From a checkpoint of a small transformer trained on Wikipedia: MLP 3072 GELU, ALiBi.
MLP neurons of a small language model. Each row is named by its layer, matrix (down: output weights) and neuron, and shows model dimensions 480-671. Each number is 500 + 50 x the weight over its row's rms, rounded and kept within 0 to 999. Numbers have three digits each.
After each neuron's rows, "fires before" lists the tokens most often just after its 100 highest values on Wikipedia text that the model never trained on.

L3.down538:487473519506527459549516454532465481487534531470584487466480592438521469534506432460502519527568456527579510480536690470512519500540534582494407522483523512439498516511517378528476507540504500540505496372494470527416564533440461472534478533577459459437531491503571566480480468501477541455545415414544526489548484390533548482427610443512469495479429558486490478397511513471554569489533516531470460492460470518441461494475507498568469425542541534563434469377494502410485516407521498597443455609524468481541540443473470490434491497526579514509565510454532416476542440537550498445
fires before: " to", " of", " for", " in"

L3.down1005:455471518551484511508448473518443465532401447431594512438436434522525426492524410602563504497583504432551498476594379441488546474469508517511443494615511489466530455544465444530455552523518403486550508540468524502452398462602485439491481571477493510468543480349524537563500476554389478458525482462530537503513446408495475463457485546504573416487406484519491566490499494588583580608581443413481572396470487481442584516472408442552437581479574509566552560496515541505610576477499593496474434525575601583459410587587525501562553532539530508484458537513521477518512496552537530526
fires before: " |", " Upload"

L3.down1073:554511449539451486467413580470497534421531523499574442428447547563485469495534559522543503523477510441569562608464502487545544543455494492456576612497538514476445544493435465450504505523475481505447513451521558558474450526516398438465553500515518563489512544512531547461534548521497509466433556526434463533503617497494502549522467508528622515516509486467487505535526501487557469477498496619566577599584515546559489466498492561497426533447504524536557470477589559481395531517498511499481461438589547500528490578547438564602515465583460449448534427485489570531491473549459462454
fires before: "\n", " |", " of", ":"

L3.down1781:524426515492643509478471511574451492513426405566433429408493491492519478518495564531424480482507525566495470529445462532481420520520532438490529499484452481533509486401422475568504540518509442480533411456556517528576543545532455514559493403446576520524530564514447461404517492544519519556531507541555520543447487501477602547494578485433515516624491516535487475536543459553476454508594441527452549570463475466519493495457535470418506542462527428589418444551554562492376481567506547588481545432589516463576429452437524603467545521542394479537433541522535541431507544495466486511
fires before: " |", " –", " medal", "\n"

L3.down2856:394535437526506399509497473508524554467524530492484529468439580539406529499446479437510467447527463478614408504517518470490370544492543483495479478499364530504512462412546496433517565521536520414523494478495482466418547625383569483462383480452599526540502397433508433474572454517534457467555448478417499455531461502539575502509563439369549510467483500516504569565528497601446519575488377537541522497468423582604541444542483534405575547510491482548540518531539539493493475581438488517468566479499605522492409509481360473473459574488443435490509495478436477483505500531514496495
fires before: " |", " of", " m"

L3.down1159:422459598490456569495480569456505571492506440428452463373460489516511479570503537466506460586433549495542544545450471437550443380530468418600519516457451430488496507485495552498640620488532522496472467476555593452540438424425468434522522500520561402501543579496501495564501481519546449479485507502434506481482514477532501458544490441590468512590411497545485557477492507535540562488482368520428478414616368378535528449540520504553473512468552467444506505482545522480400507491524481554523473525560543495394545524429500601440524495573440538472597488512461473526510520513571377512
fires before: "\n", " ==", " of"

L3.down835:555463548568473562471528521432570579531404491557478447508467493558479575434434512459536498487617458468476548479458503555507550462431560463498492568485465565443507484457473548474583519565481494506456484596447507449465500431597479540525497483542543538456513516436503442498517527534507487477489640393573418550501544552506458506469541501431650553441507437484506551561556458639559485580518557533479525418510510429529434502516544451476449623589530513579591473511501558487496513523518485472541462489505435434545413600544516516561500493491478503441517528589441452457456508534496516493
fires before: " |", "\n", "\n ", " 101", " 0", "',"

L3.down576:560578426449517443458531434517530548442540486502496495507436431486499442485549467466424493416502517525476453533511414585425482331469504537481504470559550553512495562522600485470625581462447467449595569477493497524486465459474630484598519530507490509503555592489549534492578449429418551463478458415530422422484439421567538487437569489460439485485426473581493500479466494533586503400507467541552440533489413459612504504475519516439466499454574532575515432546486536549484493537588581493528522535461437406503453475464432514449474505506421407513587484514545531492465409453514485470
fires before: " |", "78", "–8", ".2"

L3.down572:501530454447465528524482563555525502583499486468557447466449466571451491444459512526545528505477575467543580544529546503476478455512427531492544476496466497529478491446418468465454488576605509499334485436450485478474552463562496589459595551418484465512440473525443447523504451511455482442524520558593478541480478485562449518583484504458436484461463481501568516549499534440503497533534517396501465513589464479516469541508480494514496467542550547635486595463479509517505460459417531495556466474495571465551597484540530545445526521461484489499523559618549456587523459453437442396
fires before: " |", " place", ";"

L3.down433:522489599500388441438514510512468552472524494497422489546516497552520528461401485500520545493460444550508464624501429493496501495448476477567437490537526533470523426536538542410495625521566423480456487536559616561451464523477489566448576370589427545499442433500451435519430529462489501544442525447475469547474475563478505536448561600528498531468462551427526487531475552485513482464544421549429434479461546494506582512539474487520462545560426616445439433524531516545475562519534478459460562364471481505472505580505536431513427443478573471456533475489487551502568408437470437472
fires before: " |", " place", " work", "\n", " m", ":"

L3.down2693:558560533533486501456516516404511552461436539553550527492494504503620387504435455559564496449539453455456428565571512463494434457450499486533497498559381510490432434543524429463470551433441486510494494426513534518547409499547527492535501619570578510497556495487526485440456508440424406508488533449489470451569471451537504451465468514521491495470448485513497562450548435508515447512555487588589487498552593498544457460529586486476542522422513436539528497522441518483444481588533490493585478433444541393518427499462478487492422563484540558464440575396557484450467572484505547518
fires before: " |", "\n"

L3.down354:479543442514500510485499503473601573524511433484476529448439543474465513465445470467488430537533479475553556576442503433558526523479500539467624473526587500443364451392437495595450505475455477565456529540464486541545430454472455405529492499448475438416482454538418491362433568532529485443454462464664515609548512452447481511495432519459563630508540465500491547531464473587447495586560503467543507494461412494516474611551537590463562533471509557454520414473480445533404446536475548472494489499492547495472591495510516432613429558516369479499566499481498532446459504582523473515
fires before: " |", ")"

L3.down2219:535462425487424438501480561482579554475518491465446529468482462500493449459507569506530525470482571470526561462415539428541461500501479558560520361581555497492461483533453443548543539552497441578487516512573518476480516417436526484501524447489522478499507454574538573608486479427461459482500584545493450546571404560449451521466362471506522499523496526437499522589525521544583432636568565502538464511491554512525479453428577561509438515628463468471464400407497462547542487514491568455572502476429462597542453534519545466521457502484509517490502515419609484435481549495497585511
fires before: "\n", " –"

L3.down1829:516558480484443556446418475553483573365556535554515506490513512477522460488557529443568507418433555491410533547527462564501459482474516513462512518488573509502585478422524476502492436586522489419485429467522584450415498492573437617488542440422361429527435434491397528546571481476587538480511500508481554490583426572564495564494397449522465494474465522540500390473437401535494502476505506474392467495491504517524496522479493473517521476519401530544573499578410439578532525472461500431419471435554550487525494469521512564484545465424525460509499476542493475488477480542476413589
fires before: "\n", " as", " |", " the"

L3.down1990:535442501531473545449417510575483546494539555504408409442506516434557506526455549532508478432558519541430495496497482532470445547464539482385426553424512444525573524461442497567536412578489448537424596539541487509515534496524511485468399556459454454515522522448458472473484511575558506471520552573455591536489484450460573495515437471581499564319398569426509555514405462537443538524490526403516447440540577545432485527459366457431498525516552551495528465541448543477461466507396597504502503639506478487451505434531514467454502592436548536511489460556504572484479502459470502537
fires before: " |", " ", ".7", " No", " check"

L3.down927:476471530474392574480549543440456571447573478484450501468433429482465448474503507615495624503426489479496471402518412500439401511408473375507470526386619524498425449550496537504470471517499449509440488461526539544504480409476513474440546478464571600417500559480548458511491501441529565500415517558474544481462550561562453419447485543452509355491564500550430501509502499647563477539499406441544459517509572519502543464535469562495520538462515509378507502475483431523480392487566563543524621566607476554434446478526510382592493400406517581458439491494507461552489449445507465542
fires before: " |", "\n", ");"

L3.down555:533519492481489583565425467526491590487469523561541497458540471444426532510539557420490531470520565490529415442511483454521494515501559456393538509455551509526520525590509515423519459514507529554560504563515539432414438542523526434447565502504544451455439454454548457533531517569464492513467494575504472486440542561478493508535484512439522514408492463483517494398537474547493631529483399577508509482535473550454516549465440440446486515461475584523473479475461482423536475465464500558488548541492569366462478523485474486564526488540488426481343480559512492498554484595473491404
fires before: " |", "\n", " 0", "|"

L3.down1811:484529482547463489547450501434566481468463535493414574476489509532410482432459530599506445469542555513399516495537557484432523526410490456510449524477455512371548460537547475479471467507651506403464608461456492483608475491496430477563540530548428457458465497463522500462507523463547484541510465560571554529543463329475435391509522550493458548436583487476526422469507527441452385581470558542617421379518424511577491547500535503547404524449489649444421504477463503450473488525483522569491492504393503501448472523582468519374552497462502545448488533386521487420447535497532467460
fires before: " to", " by", " in", " as", " with"

L3.down472:514498557523476460456433462613482499535523529431586475511431531447428524513457551561570450492508560576450527465485556543489550479521623514504450491479517561587558466516476442500485468506578541519431475496622540531413483501472620489397512487427566590497582494480492396413449415463507493634439428437437601454535515504530499492487468549576353481392541521546463492496557457482444595597533452459518406475568485598456518514459502518507513545539536439573460451466451560541448501483490516514487481351508478491420526574474532433589661507531543556466528509462422441553473492460456451459
fires before: " |", " ", "-", "eth"

L3.down1857:554492496543516521391453503511484499509419534479563406487494468533544510507535515402338529540507593487467566420448557535485503364482443506521477424499488533502475403542549511521413524475427493499476472357463428463406454489452556391511562506444524462497556419489546440548510484573541503496494493472470527547513526559525509532547486506466514519508563516412530476533515467504523490568491485516433451447608449497441403452494550475516469571517495501592486488501497467590473523488489503597484470427500421485397536534460574533506542451517448491479494514544474503543479440517528493430
fires before: " |"

L3.down898:468572461425571566494524515510537575532421568508570477554453538507490494486509487505543465521599512501499458438445428579516425488528518458536489477471546465521455497485484559507547498449416449480490529501553477543411451485478584527462406516555575420526461429485389499487580567421506420529522483398527420457501420487467529520495499516511464432499525415466497513484433473490491475500507529500539501498617515537628565508496494477510640556455505565571462538506527488527491543498590414516585541430429545494487512505623523451489521535467452487508525563542490448498509355559493559428
fires before: " |", "\n", " (18", "d"

L3.down2757:433450479429506491472636501484561545461419480553514490441546448445454535492516444478504548510490552506468469494645549497538471511554460473527440514470502554511527484536512550461578539499489526478536458495438573438480448555514397551565436584552424536401471539558477435585536464464518477510574515392417483552498492500428501535643473487491456445483465524567480593519519562524555509480481494527438523526620498545521472500544518597531475517553555426599437457539460534569545443497573452493510519468504444465493501521456537490442498509548504472509406515392520588457526555468515461559
fires before: "\n", " and", " who"

L3.down621:586543569503489470495478436455475491520551560514497574429557417422454567435443476520483642521457404534510373528435482518464465456444475579475520441573548428474432361487486411515482519496494534599510533493464508450542585466476442491494508516543552583562544513522554466549455513397471486467434476521575421572527553475510469500541548438514535600568468492534551486455507517523408476549488526502562560503554543455473416576566569510411581565565573431463476508518480571512548454572485511487460500546598482492500486465597448556526496505578475481483605455506429515454514478465428475502
fires before: " |", ");", " /", "\n"